python train.py --head_dim=64 --norm_place="pre" --rope_base=10000.0 --init_std_up=0.0376 --lr=0.000723 --beta1=0.9 --lr_head=0.0061 --batch_tokens=[32768, 65536, 98304] --steps=8322 --dataset="wikipedia_en"
MLP neurons of a small language model. Each row is named by its layer, matrix (gate and up: input weights) and neuron, and shows model dimensions 112-367. Each number is 500 + 50 x the weight over its row's rms, rounded and kept within 0 to 999. Numbers have three digits each. A neuron's up and down rows have the sign that makes its largest values positive.
Before each neuron's rows, "fires on" lists the tokens most often at its 100 highest values on Wikipedia text that the model never trained on. A number after a token or word is its count.

fires on: "ke" 14, "ma" 12, "ur" 10, "ce" 9, "ra" 8, "or" 7
L3.gate452:464530454457598430494462511595577450409549552547527512483461465506530485547547532461591482573369537511482510500480429565526481542480564475415412482423435456461532518427514489506441539491596567548449510474462531506572508524486476529530465482446555461590514564536467505644647439442518460472550468668547608456583516504561504568467407525548560525461478507548498487539557521518588540454521528470543468574576447531496471493469430488468526495423554571475543541520617543476483318569439510525489496463485426485463461545526542476539532557476507557520521487473554566514626479451521472491548549494530546524473528481387503521496423549539394583530524528544592426558554491509410554476479557505509524430460416405507520514404438520528581495480511513496468545557482420552449399537540429
L3.up452:516598466555465452502390525493474562464500584582575556470562492557557538548618506450468475507508563538477411552529472596481500500521438603458445358528572461500458497522455511503579559504417505532571548508439451619509465549451542464549480433373452578497515503512500487412409525470547507445458431508575566538523467546472492485535424552584465514513507549547470522589401481526421396587457531511513495463497560518539539502441541406511459568500384473557538470489414493468444501470498568536420473471572468580522453535527501515519461528550445517517414580522542574510456445487422493560518434505544594443426474464540594511467460520508554548517490556539486446409532432511533547454604436544480554463532538478490496534512455429552531512499566371516466484454493435459484518471491538

fires on: "s" 79, "ed" 10, "ing" 4
L4.gate867:365453482479428551392443471542474504428511557512464419525504600518579545404523488462538422475382534549516478516498571516514521479490471376477528523448447544480419509515490495541480459415474431522492469541556522471449457501439478541417499585569486441447519469536490453531515503534604445459512505538549545517396431494514521437529544513508510529403545495450411502436519484579586427514488478430418537548467527587597425469429548482469523384526522553542495405472521525524483495604555431445603567437514480527616488367501473557604477480507484494511454487470530527560561546454555509445433485470497550402449533477472485432422507538530497409472479555529530504388461437540399490470498544447536454477478466549480601495453561504492572458451527510553490442486474499574500456559520526
L4.up867:406503521485392452478494479514445493562522590572495400543487498448478586508510476543553477453460531409532486465505546503471520491489502482578503543475415375503414495532493479433617513431509412559556454542485492492499489500477516611547578498489426470509493565473525541473496441423628489442600501599533540544552459455533513497488521467523496473496434591593457516599588451504618504467512529434498531518480470488550530502579583577430606544544504494545488426549540458567530485487486452440517613612587346526409503544515607460511541518498478599597505472461501468456459435553472595503438505443609593485515474401519523494420542433491390431433492520531501475444441489507507543520496431460449470491483590560482460454453515443467456521443548516413495578445658468524500539508503488

fires on: "ip" 24, "r" 21, "vi" 9, "is" 9, "s" 5, "gu" 4
L6.gate82:468513398416462482425424577562540563485459592461480522517451547516412506510468469581527413513567534430433512455536528486429521478518544474518617622530544508518438574410413535445508434451543486428572514450537455534497532504604519456522461579553456504428562505481499579549528441499550575500450448542501495527474461516516523526493454436463496451493440508443496485485469535494493464546501491564494502561518451520482507371504516507505470614530548404556592505516419483526480470498525434426497520512612531406516399531505500469536536427559498485481490510496501514558519498475521514531436408517580512495415418466497552482494540436376551560523450461542482531545401522477475597437551524564497533543531421506461494549414487501495445556524464623525510588506579463485459609545535546
L6.up82:466539452469472475516521526461460451567506486475508473539507453427462494468542516583515427478517522540436453626587509530449570457452507473631453509482505496529506521581513525520489460531498497476572386411528548473503459489402492451585628489488454422530476515498542393383490489544521429543459507453475491537402530525575457554419474531477452443557520480516478579560572479540536415542417378488482522588494418482494590463512488467595547445585471540512562502470492430431486595478530491521432574558463516501482435441492487472624452428519535592491505498502467581496511530484435560587454437487428539511542454437468492488506548462438401507469462480450479490428531486475526480465458434504465513546510525411467546524480540525460533474527456496543440567542474571519470481519504590

fires on: "ed" 10, "ar" 10, " a" 9, "d" 8, " of" 8, "nd" 7
L4.gate87:398522510486465371500528499504477483510509502512431426502399577408573512496561488459493504452496482467552426442366529510429586445448381486391515488464370430465551581442508513469524559599533523591555492446507552536475533469532503483444455448440573481564516600544495501431470421463513522524472498504517513539441473433540532528512534506535550389378489435457456498538512541533533436392508498553520571467427590618580469551490540563573536451541483569483504407428552505424477483587490503467526436347492508508556423397526508462577486536482469531446411458539500479492483511517491418548522426426555585526374543481482480401461561511520523597541481534554516559426591507529502477525460496525389487468576471459506475485491473492506506569508475406553511416520477582549584465526476513
L4.up87:519502478515385472560569613435556492539416542515501481512488631464603532652540487578501476450487409495535443492466486528479495439580450442501503430527445414589437463434498486369497556437477450575597521480496547456477440464525510516525517459518600469544551451504553550443526577352424557530509515497519575539531455434537484416444480490522542452497461451542459495531446536461546561493492443445447485453590538539647549479477521523495471526430515497418499569437513465406521492531435475450547483502482486475431448529449444521472511539410497548430537577454448464441523480595487539486454439507510602573467491512422506463548621406477474506453551507560486440395484536557504580489552441458468485449461548451476511436500590470575474505469526504527471517600501428577578547513443527

fires on: "\n" 33, "c" 25, "t" 7, "|" 6, "is" 4, "ma" 4
L8.gate185:474504490497455420509607491460468477521496528556652532533446440476490462539505600495475453460543490438478519425449480565525485521591414480459524548436457451483575465438454468499485562400544490503488550438571579600543551487438536444471445545450484497517530547541482538448461500516492436483478503559462528507451564534539520456601474446503482489417515526530481492569479578453518521420480474406495529397443531549397481507544513510472450497496578452514571478599571541464546435500424408484533455464553368566493434599469504583487522465441492487449582533459474438545536543506420489403375546592470573563509585510487543395591527471457540499496443602467484490525537471431454452564402412482443527551461439493448658519547554515515478531470487419453591500481487533459574492575470509
L8.up185:409554509431594522559470454504506479627499478446379480513514506447433591460539557533493471438503464574404424521500486505592482513481568526555462435468490514522480513487538355512526533517509464493607453592580451456396492451498549416507456524509542491512525504488520511466442441462584534476551547496442563558515555561504545511468484572548405453560548444435358557522612553580393493523444578403524451436430489471505446587551502571455473443555491539488521597538470512453400521605495538405494498540492609600488504566497553539489581499575472481420442362535581521379470480478593446440554463575509453614540536570547459509519451501508475485562522450476509525490506434468438529474511509465522491493420497513524402502586591534515474487550542533484398410463398477551533496491554501

fires on: "ing" 12, "t" 10, "al" 9, "op" 7, "n" 6, "k" 6
L2.gate447:503553524516477490434453485523437446481516506543507552441498461433442436550584555532504632462511419496515514459492435466533537583590469510526472575539562477517599471478530491630501454529497516438521560504480526468534427427526492416557452482465463507463502519559493458469498516488507474527374587420420477581604527559549480532528516471515478513548548487426497514484563482447455468563415554444486499587473465453495519521515576538516517483469501495497427500500572508461490495435453527456488576481511551516428385478458616499633555436446475461589414478528417491484525461532511479415393510468517496460411495416528448541522540512561522587497458535554484444405505449467479520563571527487479524596555471484479479465487472449494400528532362505395430471505479436568512552547522435
L2.up447:385544472527478542491584553422445489500504462508545531442502447419557422470504531451492509406461412546502457567577514564529522527442569536442593461421571463507428494531471502553481563528411504412464521526524540526525403485500472436498526498580540422496434509480471551529406470406460416509451526446553594509599574523475550602444508575496520462474620437535512488447533471587523449483488496447466442508516496545568426508437492455503559474501535462500471498474500535456426544451496450522566537513586528406503463533497503526533417405465554496451475591426479554509633552444436452470440482525446508439539553546474444480477593479427529618503508483488556576455403484492513475542479475491504432534454520488497562531547365504458474509411496508482505569385550537611472594547394453

fires on: "l" 35, "s" 18, "u" 6, "im" 6, "c" 5, "t" 5
L3.gate570:511507480424596520448460431499460524421427590583621424455419509437378432503524495599493560511462476574494533570533472459493465452450590321490463596494532531415453529481527442590442557414475392487540447551545524520421511480543488503517462446511426444509477447504491513495479577446496389463520611459462551500506545519454486440495536534624479520472532500469416503423467485582456542544503468473545520468580504521467534539496509408503463533539522557498556517433494437529558590541509555444432524543551491479475466508498526543554522496453477501487483437529464637483568531452392559454453556485542407342552597453534440474510473486495514502558409470491488487428488553471474503504525494471539406543519552548430521455568521416568507519452461523518496507447474623480511524484578566
L3.up570:505547500491467582546470478416541550454544509634473518561494548482497452529456531483512472452486533402506424562539645520350536381465505492465472546474497548554506531536501549509602576584478531503480496516538473480430564500445431551390541502464460471491473466512550477542458435488551392446551505563499568560552419489493505578467510516517569555414479449461378573440612471578500510569501422506533530528493526583487524502469541496444538537503608505496518565444577527567470457549492474454483499561478559580524479485437555511530527485465510473446490462469452568516539471500444489439462539551519499510485504512456599405456448416601501440516532505474500464502496583468360487482529511510509450479529581587477511520523500462527542516457525458461488521468487504479580503458446477

fires on: "s" 43, "al" 12, "ad" 9, "us" 8, "ly" 6, "ing" 4
L2.gate761:508528429524464477435455583504555449378451515439536498463443519536502464465605625488508549490491483463475471483499532467507552587476512477442538535497591526465468504540511512468614516461506496450482506504490544464445488515455641523505471540536492462451569502485531497542515495549546508488377497554463579533495495595438492554516447479517446378515455588486492551462428463512525500629386475568605518516538579596498600524531553472493539452517497529455605480578571464561493524489388548386466487499473526604517511524458520472515527429551550546543518532576597530584408442440479512561523490474539520457423461426534498463485500522506599560460491414513414422478528514472545530530526486530502480533558543517523421461556410507539483515493408480429498535447565532525456553546492435
L2.up761:499438438483442475561567517468523518430570437503556489546494523440493500441532539459489540455412409439481534506516464456544524507628519547505510393473459468532498543462362549459476481500559544444347471531540480573498402357501588468542535486625525477524533382542496514485462398459572460403446522489523480541514540360476469481513436541470492458500542509431522519381440456437539580470503478484566485493525566513546541418529477495504468465428546468424518538503512513567522463507461521517453520439472549537536545488539499435484490482460494453495523425671560570528515561449478632380503421511506530529524520487477455539477526521525484532493578553476515561525495508424461558570489502446461451492446574578522518539592437513580508445438536515554551539509571492476456556451503431

fires on: "\n" 79, "c" 15, "cu" 4
L3.gate435:514457493416551544468528529415559453441529511534613402494529574515473549591596434427470522533496556479567496450486502579505472535463561432402479524542564496501542508517506560579450485476494404464499484522498503521549559407488528416475438461461441493644562509483482494533527502487503524538514387510425556480405449512438581417585468456453586452439514459473521512496502457484491540433447485484435587491561492575445498501530576509483432486478521510562510483543415548539496400524443571471482475454481442472590484516563499527531589514488447496482391525495554538560446529480404557543441548579514448517582509530456475406456439493476603586539512443572579504516509422486572436522482587482395521546503528489506493540418415528582558510479574388487558515494529490501545392492440474
L3.up435:586501506500492524430606471462491496500432565551536437521463504416545541506509586486435583449542487461525583559466489484553560435472571469481599500451502535510434556494632420531507392487500428479428479475444518483452568499553545503474516468490504535568453532516624466478530453535486471531595525516494414494439546563480483535445454524426490511532470514417407533486539438445483532515425515449509515476442493520457478554464514551569474504513609489452443382564497513518608469466517505611494541455518432472490451538375551522586588399507515463487487512530487389554529499464461510481379587453514571513524460479521616510470558515524554430473502530483461435482499500513492541470528582406504497540547494530423447476550401583431577508555497477399408566499579423440538451541560544

fires on: "n" 26, "t" 15, "ate" 15, "dy" 7, "u" 5, " (" 5
L7.gate440:515515496471558605410451555515471571489500468502538516483458510552480503442506575496472516518509534502511585569526530443546545547534530559570473413536589536501638425494463465552491611416601502493485603578503513493486472474549425451460447557537490480506425499491522396515467516504446463498397499405551509477449486433531483530479503460560485440535572512569509541461565541562547372617473603492512589576544510479562502470548490592477393560546461555506524574492535510468476464473528512493544481537576459506455358510568500509516456513468489516493450571420471519485507504591447452509476496543486456430542447433570464540520569498512439622426389417448508445576463617490407509488479609503538477549381488494389529580485471462575517516450639421516525461552562464498530512553469520
L7.up440:508476488505506526536451498427410452453561507473529470526460485539442382482540535506552511524460381505508547485522523453504504481492553571360486407482584478528489520530418478487469498591493461459560469507518471521505454512505520552419457507532563458411420515419518408508456578491526500466534504485536521528539516442422520553514463552455563474511594401503476507428516433506479610573424518498511464511459540547528480498485404505479513578538497514454441534493559486579565484504544432645474494553516511476512500462465504569560527492461481470481523549592439477462512541430410421472499465584516472464515553523607405497561586467492523581433367478552299526575428564466475459422503581469505497557479436500396486465471514460550473476480520420502469524496520500597514472471478534

fires on: "the" 16, "st" 15, "t" 14, "ri" 12, "c" 8, "p" 6
L7.gate388:479463497495482579510534390561553580428522453484466507503427448447528449515496533469529521506572447561517500532486495539467490551570494562505496491434468524439508438447467516491500531506598393495512522547592452508446542597499396407528396600503516463439498573607456543505572481511525546499532470565542501574553524548469549444447396455460496462470489551627457419490548546523453528530500432548537504522504521561452462410485482551473451480467580524464450571481553428511574476570451481500465448427463490603448506518433570531522454482555431508486375610445460470502490495409478429515424505535545588512541472529550553527427493526482511498463533532483580519522546547488604471507419474522484599603498510548502514533487489449462452551483481456484563530535433488369543494419456474
L7.up388:529524501510533507462493497504484504511409450593502524455486576499484427551524447495549484546504474584520542443440475590434440503581490515557483511546448461528578556585502453523517508533617442517607508452519466588458439483469361572395525569448489559549468525402564443520522557388467473459427521482505626415444493580428541539495472517508483526514554480566451570478475596564523404552450405476464525461536493468550461505531507512497456550544462474508573530596456494491431492516447530518499479522505554479503548605542417560447517432431481478454499514581607480589559516535481453512524444508580477486478464559465427499608482634466557458437441522444484543422515477483511477417576453455403487455445492501474496534552560525549513464525520458528457457535424522359500507581422414

fires on: " N" 36, "ver" 16, "d" 7, "s" 5, "p" 5
L6.gate492:525622474523511487549450562439565459494427449478474540617465594517564504521491535473511634495537478541374517462452527533485421543438495550486519668422555377496502537433514532474555468394545505534459446417500545590507507505508450560485461491529471636508514482520554499523484385500645527487469612595458550530521514493463544516525442555468378482527544489583502506546535540555466426484525440492528416570580476512519479532433573521478507554497538528520494462523506572461433487546502528498495519457520512579465497430522499487560537546501522487467510550494437462369514392409499489519624479567609465524574484477487563529532482461565434506537497517484594557625403493433515565619514501538505440553428442575478453478605477529453473545443512488574503514522458464531547525524528550
L6.up492:479518508447499477468481542523431531468427498549504445573465465425543537539412499450650531538451528521549441530411513576501403577512493514512534466515478521473472550482579489511502569496485525451489484473524594529421570512568467518560531507511499442489577395454503586516633541507445478477437461480508487566486468444583495451478501485497471460504516479409521458467550546486586456481478435539550453514575585500552510541456521513624434487496541490443516477532515534458492487521456501515394522547410498468534557414513376499451518450560650582540424518385434491532519468589493442486511437552511427540363537552423636438532456563543393533520548555427487530543527486557451506556510452415582482522464525551529408453552547524497561497424519573433459506547543555481546465434477605

fires on: "n" 16, "g" 10, "ce" 10, "or" 9, "th" 7, "f" 6
L6.gate395:546548446550430540512517556515583499500463488517561498561515437585494455481499506454532477654456495493524583527444535543448578443539464576457540423490444582498531466474513400520522473430581443516547452512510470487464436473412471509495496517495609528538437546499511486471492429477494588403523462492539528533575502510471556526405460551562592441484551460492465477426451471494495477540411439464518545456497523505545588557571500603443423503389468567531586482568509453468531439477384514452494531566425464416404548465521495484492518490502554396513470523424436567551494456426500500469491479503473512506549503500559507455436492510476417574503510494512552568468485479514315586429466505500458571453519441410486559565503474521514514519555565551566427557485588484617554470440503398
L6.up395:515500470510486453527495423562507580558421480545512525559368440561558492507649547580415478556453556435462576480463481462481577562584532563449485519440494479457487533545480591474544495536520496491487542394482523475578455626438557523557607517443504504616499471529442418534497416409452600480537548399479375553531443528541475523548443531586486367461493548557512399502432549429560428506600505429563527482543421528619479552471520402542505513498494471517460433522432522475612531535530531445601541585525426461534474455499530528515467432460570486470530494503476545459532491527452484538549511482542565495450586428383555510510488441482449467550468403531608543478502481454515499594465460496438488517561524474452625518465435449472516559497610417544552513441447513465581435557520492

fires on: "s" 39, "n" 16, "re" 10, "st" 5, "ed" 4
L4.gate130:444470526545511491486564550429492531505456470514478416505629526512573440502463469523473428464467543487447518487472446517505568512608509513549472448519560505478454511577436449525481465491546487605538482552504455397557460506503495508461422600524535494454483534548578443465438513575534528573525495586469496540403535491609546524589501485432464455500491467545448494463484459593488536530464470501415562564481498623550536498428555603551455433402495508507439449463524640496427446516517534515544456454474451484606410489556531559503404439533489452447533456587462546393514538458549463507484496540452584486532431459453531488523485576491456497508499438573433440488402457490487530560455543561516593445508495464484543541486498467492566519495494475446567531410573430504603427538512591
L4.up130:479486494535526503452580545419450499493510511500526526490506511527373429579482401490627491467470485451513530420421520447531462586530519553470616510473520514558503577474443460538521457509493456448476421569466417524469481533467499528498499549551534461518487515481478534537515491474538564433527525601516490459509529352541456480490451443517442421451474581585461524498511517429523510423491548533492528569540434472489433513430478628475528528418478428451462414417456521431530461429496388411577522518513473497427440480558516510475515560516534498495452523577480556511489562542491580454547502590598587454538585513555552530548575550462460577524534436531449505636442518516459566516473499505477600499540460499468551468521554488435448472514528545522474561445502534442583499436482551

fires on: "t" 28, "st" 21, "ent" 16, "al" 8
L8.gate144:524490501559477424627600498505524396514387536445514460575442501440478543496538528471526594486519521532498483460443485478541492464544526410499570469462376530530432409488448503619479456494421446458481431552492495424465571491478398492521466558498459460467470447578532459514529454479625482465577612484445538485490491531522508457549500522493539513485531502469474510480530500448401374517506451549425499457472494545542599479469548562498399548502530591434487476416541583512477499500468501505508487504610498508435481469456544538504437551556526410480458449497511495523499528545545504492500467528482612580524480516557517489477548559594555476553466531522557451587596561451428481488588503505560562513410545601414459478447528539518386575453412432456387541563459462460594575452448541
L8.up144:513521508586521455491499530445535537502505403558439495494492495506493541423519476437487480562429491567501495590468514599336426520546465493486474576591404547469447553557515532519517446445469469456577531555483507628472460452448397525534533624469499434499384581542512476494429475457437544494467514456474510533519463563568476550539483479438558462517544539614450494521412425550515479460525495486460608497541401600513547469414532548583421453524532518428500561433469455410473491377487469475547489474481538488584499605580471508514559433480550565435501530467438418493479507462499485581464591434537516491457397496550486490487514559594468543443501521502568576415548544446531487561474520439485516441493492481496437544479493495553439506412509472480443574426426562535465535363484498

fires on: "it" 16, "ed" 12, "d" 11, "s" 9, "son" 8, "y" 8
L2.gate854:498564490436489476476494483468514527493499588459487503508488438524510380453469614439546591504475457495511547484468521424484570509551485459467507449518592422385505507484400530465528556506564408499484436576467451568461520503494450520547451512508461529452430601471444403472531539613512521442481536504571533612554453478484488457482498426573472446503486490443563505570602500480525458464404421518603495473451552538492516423550450482527517500585516384575495511435539515536493581465494481483439563463548574555464436540373433558553527505426540459541392399511483501450443571509506545519524465500465510434568506415491479431443425575478521568647443350419511559527547454538486494495521484415523413463551528554511430524488431589419483554544444552549466602551436597517497479469426527
L2.up854:494494537538521468452539438514543509453499508590461581485490547567465432544524478544505538505488555601579503501521508483449494400515531459456499431470535491505558443521443657511512469520434551505523391584474513473402493518443437517458460553511489467547496479494423316514505420515537468569474497364481473491512533581431479514521497505494494504543460354474478518545550583471515512503484358528442462473519487552492563595525573483469497470556479448506557493483480397496418536460369494402537523553512504520444477488469505529589511453470534437509436443467502527463582472490479493503612515432455479526491503462486531500519403514564446531436538441538551481417542545493448431552541422527463485590531518437523537437515489451482500442529464413512423462473574470419478464519567572

fires on: " in" 79, " at" 4
L9.gate175:556426463410403487542544438453449483480411465477569486510489402565388579518510485522481591442426453515484527432464443485488530496532454459592465546495555521527564464491567467434498496581428420473522595474452501520459496417453519415518516457484500482475550521539446550419512521469577440461564514526462588489570637490571499474521603588538503496462565531454524485453497513582562499552517519486469446459505529518513546485440529507537533489574522473551487443569524501573451417554424524552427400526551528568426483550509521530508561575480502440483417458567518465452440478482572520616503583480496465500475545490574473573447537468511481518531470514475552487523520467483516546585529400480540588531538501534468549543583457443507464520478574462430576514571535433557375469547575624
L9.up175:406536497592546537491551586556478479461553469499554457569474482486475467551456472415520517374496457481612460546445426546471499550497484520417570470461585593482482456442488506526544597534581496543524562451530469449601485475512412518500565484483516428498448552538501518488476432569622471495508491371583496567450471449525464440492533540499612512413497497497572574522443500532505612520502563484518519604445481533524405467514533453523474503540491464506500470476480510498511497499459521474417485527569517473509440533522471552509630517569509481549471492520528460517492491472509513492562452525471576585397528536449509487472513557499498486546451498523495564509537487506575447541506568454573361496529562474528426549538385471481523556562463480513487485463478480536554568441456425

fires on: "d" 17, " the" 16, " in" 16, "-" 8, "ic" 5
L9.gate439:538449465377508490552542453483465442519498448479568589501498397481507429502515582499396517540499482583425476456512475561491456559497480439440438503507526435504390458512482447456517496520476440573485611519502550548517455554526499450466527485471534484461521536549489360484469460427545554433540456454552599401513490546439545430507466446580582488459508526532561505570450505525545455481505534443537505518541569537413532503480505438450570479535554598569356548521493495552469450501418459440553480520566426544517508614481493541527546456497439569556408477480537505450512563493543480451418490533488553556492525470405422422548574556458457492511485536471542372478501461552591481595432409520500519563425596557414553416493512430522561529590524497389469540487589499561425562544524554
L9.up439:424396512568518517490498478440639453538544522540511563492522555431526495447382529538461502478451557423507446511560611568485482518439544599406485569475504572508451501586544496517455512434492590472492543534470418443518518563508410479406493458461519482532477633599464477497503508531500531374405500501486509515610444503484501537486470482458544516546547500646564559560361429494547442511522503529489451520506587530497519430467594438535504528486507519588498511587523627490502485611472391607480442500422513443517448485506482561496491539511563535530459541484520514519534532489487507637509475518473562485556480532511475544566525494501467482520371503465527445522438553524501573530468467449508400493520501541529525449428473537406415514546532430466518450552534510516447601481498374

fires on: "\n" 47, "c" 23, "ni" 7, "ph" 6, "ti" 6, "d" 4
L2.gate573:481516485511558544449542568489504499508440515501609516531475545490439480467472494553379524489443553543586443506416454567449589534555567444432506609483514470496525516591552536486505502493600415545430522479586572424487479565457454438459390518508470560547484546493504522450498627390470546468539509493548498578436336493492498485634452482479486500383545492471506498443510469492457524414451426460464560562488489488391557597575511526576529612456491555554541516518496518498501501462423521442443388451542518536484602425542531518543509454543468453455498522543480491518567505422541457461523481598546516458475429584591455467431558542502540525546493419446524580405567561524497472495489575529494545505450366462489542488552456536500575486486546474519459536493568478534583486525504477
L2.up573:536424481371436482504547474475439510482504537519520418426462465371465409526526491596411552520487499559565479490507452579546590433487522421495489500511567462410492577481470448551424518543542560530486511547565437484503438383429549462444533477493509491571495523506549493495509579473442462472535584405542573484521503424620468494542465589444499551505532521509544487423471478580483472400466496500424590470526486542506519483535525480572497544408513534511477528573424477558605623457508470570462456484408514392489573486565573499475520506423537483490492393523467589476511559472501543455463517585495512453555470493599554522433526581555495480615460465514418565486485502507520428533617502553478501518411516507474459544501479472466517568548500524553555563424472506501505498489535538

fires on: "y" 18, "s" 10, "st" 10, "er" 10, "z" 9, "n" 5
L4.gate1006:576524469467503505347497555557549555513446542499565488501482416580468462533428490456558530543434568487492477455492522456544510419447446529507511606592582562496455571486642481539487495446449415427427507437500534535431499520463471553478488476572455448585399533482543417419518461548482598515465487494499499501559529503470538474455524531503498413467460466468526468492527459483470516562455464473535490467474532524429461461479475460444595497550461510622517465567507546544467521565473451473507499446508515531520486479420417537528499441512483486439547605579552524582421414440487464480442541438498442520472463515506598539505414433468631516456393430534555449540448475499495472489529500445527563548482591480378456449506436539493531546585480548424459501497509491481518458565565486
L4.up1006:510504528373448510508475491500448475540534536470437510527506553531477402545551461415448436549521525555590518519485505407459414545604522491489453436542514513498463477538370482496483526485499499462510482508528524477556543480534621436582485572425465510462460522489427619550482478546508566456501466453500539483505491515481519471563476452488506603431626476462506567494445562549504398451417542508434564476544469531486455516580516460505429492601471431501543427511518458439504551318471511464486455530552392476528531521499459423480526497456512444540481484464452496448550538505613472522648491454473502541458463523494407480478466506512466471429571546529482536527478489496427524404531361496462494565506523486502502546532533469449549515487465526610489456570546532425502528542492517

fires on: "ic" 39, "s" 7, "\"" 7, "p" 5, "ra" 5, " gr" 5
L8.gate862:510481509473506548507607542452581528427375556439528568530521569452532473535444498467479559469509476512439478439591517558448514545519476541596575523491480429584564446439577523422510471492508520585572468399523525553524478444399450554419502538549593535448512611516555447440477488461518484437484468495470503426528422529531497403444549521397510503466472421457529444490476508510504490538505545501487427472541568474457480529488444471475567559540655564517503496456522530533466424445521506438510584487541489527466473612497519607478524536516452458421511528518441570465559622545490498454449509514539485471439554427471504519472452451550442438583566520537664521564459485475605545448543490583419494466560524521424433477489544566528506510501459446524580531487401522398519464532529543
L8.up862:570455554466507493503405524441466521514495435563516464541470544492477588484475517508512452518442467518577524541531492537465438544537501528506556428547469557440529539458523441558570423486574565478426471514458534573511386527439600497523491521480457514454491393520484574521582518494517539501426534503518441470449513474473575498384556533495451520524563515421578554507567513498450534612353519435506486531499484495540492424440563473570474488583539491461558500538564503598540580496506511563487510456531466507443558561459531593546452493487510553462410487442461501528532449606499462590505430515500477517414523476474494432452564439582567445463524563444538516460475461540506542505508513475592485525495537507637513534533518527486536464447515496457486545490549527489449510620471543

fires on: "d" 20, "al" 17, "off" 10, "t" 8
L4.gate197:491557508417479380508485438555492465473443521421466592506487518546412356535542492474552616502488541521503543442556469418556505475479463465474394524539503563513483427563434517576462509492479478426534541488540585510466559520466447481513496548466451512507434486493476417456484550495469520512463454377490562591444510582615471423526457534466443404524489426496536418474482589443517505611447475532547526533469448502448518498568464545491462487469476490585453457538533515539430432392349428545501517446521514571523445483444531482566552465458544541418570517549440565544522417551546550467508418515452511500500493416475485437523449511591509534522537512530526568500621540521539430505546586525514512546386507488497553464523521475495505536561406510529469478441425613556485499552519504
L4.up197:501495465544531496523630504516488496469517480421618461491483397452432406511526421651466560378564514554438559552457527437493501489515358440536457420519481454544472482473577434557447490542538539472474524550460559605481462518517510455416509545519352510580495542472476431523519564386454531440558449530547446459506606543525552468414519401501490438494513501499561499510521509420535501494493480463527526517546387385487448507460492574491492474451451517429551458471481573419500520475466479505477550488511526501487552536455594531508492426379440518356487468545515510506577490514475635422535499512478500454454549511462500501615502468563510509556482536500528432516537465527464511555413484510542509509558503528443528535551490487563489426480412473368483535470431555519479418538504484

fires on: " had" 42, " has" 31, "c" 6, "ed" 4, "y" 4, "d" 4
L6.gate195:443591472428443490433492536540391465478483535505589518445504492528541396442481575523499519575473558578510467553380538485548530454477470483541605462483525560368585458540502406499522457562472318584487638455543593423492476506516434403436422511495533459609441587484514503514545537465490400481527500574511568461518418549465401540588444461394534463485509535490456525426512545526533459513512600438521467496484484441501514547435478484484548500525468478455526532544483532459486523576548532539391541493488538466580604525506475500528515540422455471550472522541458439514549466536531442527431530498463460433450553497487513523473457551461465492478571459447484475504536551534442567454533520486501505574398466479516497538617541426467604589476551401542504436558509500515496513552551511
L6.up195:461424451393510483408431456382495491468426568520501529496545571443435461595544512446444485423526524575473514522519514583525412545491509487453489422496356517525589504540464412525472453472459463477446517497480470476461588520553569456439499384506580490485512462465531525558424541437539552461437545425453484542580507480545464494504469443540551506458492547507458482462532501559511434474467480520459485494503469564551537521508525555441483567520447456462540453512501439407575484540435480556508450468418497465476521499459534472444557555457524544503473597518471475516558542515593422434530477516498520580440498509493492545469520497526533616567498441471504510447577441510502503540578574566534511512515520564554473454456477486527498528442503543526494492397484491512401513491460619

fires on: "r" 31, "l" 21, "R" 10, " L" 8, "d" 7, " Bra" 7
L4.gate37:558426504517516429543392486474506519551559434566493423522396534497549482478582617461478600505493431420554489473461450449426486483462492591420486459590507444384473564506584480451438455492550540575476432472472536465554431374477347472409431478479577447504569545553479497507460421512587586453574481462456469428434532572522495514491549610642516524573570497421534497556503492489433514505505535468494418442529547487484590444601551528431449460474488475530603553508501467486446519570472467514456443447481496514508461517512453481500490459484517458492496492434504482448439477495542489568481420550461519471502516497573450445480526450526518496587499451505440435417487488521553559480414565470529400494473528451518479468506513472582370512474581588463459512573411470452467515451529444
L4.up37:519556511528585530526478529418522621529541485535523513555514533565530520491492413456508483439547531457511485465403445445477498484529527499467469502578518505464468471538496481464456511578508504512411458526521516373422442481575473475433427460533567430450559447475547562510531507599498480534520541359442462536536461619537515465502513507485547589564442531465536543503601516558491444584525531473583423393408532557570570495576515512461458446430469590503507478434509444551407548534476547533456513450473476564480500545439544571507426505449482528443450602501392451484452559403510499464469566510437482453478536509568519552606508453498583416539460529556532488493576483556468535589409458583520437415488520424503534478469503459572451488455476490488587571554429543501490461475524519

fires on: "ed" 23, "y" 16, "t" 15, "é" 6, "-" 5, "me" 5
L2.gate914:454612479580537433503514581470522469533552558442439465492489464454563517408544516436509426523486554504607462552466484587408534484421493454495497405470533402474391496557492435475489546470690495586497539502528480584535467545429440465446382504544527487471487560508517455464493439571518560460512441492532512560453456498485457562516461534504503523531545458442617465482573396500517440535455542547511453450521590493501437478551475572550467560502549522526558515532435506624530480428496483482520500423573495444495410514575488522463523511484511478636525498508393441443588471529527559487526425516423611492508541425466562460416469458466466487501471451479496472498578522522551556436540589389473516506441579431443538524428460505458536485549437550567441616510556483472597525516418517
L2.up914:394481514522589566468466467493466564513519457457503472523525533408539485573526541572495522468423475567525546496511547405467445562582469485422495493517431496597483536513475516433572471508507477575485530481572550510486537620486499464462504465489579554508538498502380482513480572514500578553497526440573475546508515591476434565495498550572502495463524521457460523546577520579489523469608483501463510416535568529515468508529477439645465466466511380458501537470562525520448499483435551519465439521552418528551503431573522512475476448548476501480461610506516511483545479491450552466605432542484502535534444485455588505534487475440413522524438445489531563413511559499472506570498600430406480529552482517449529483561464586470443466522572562539438470538499515461509455455470468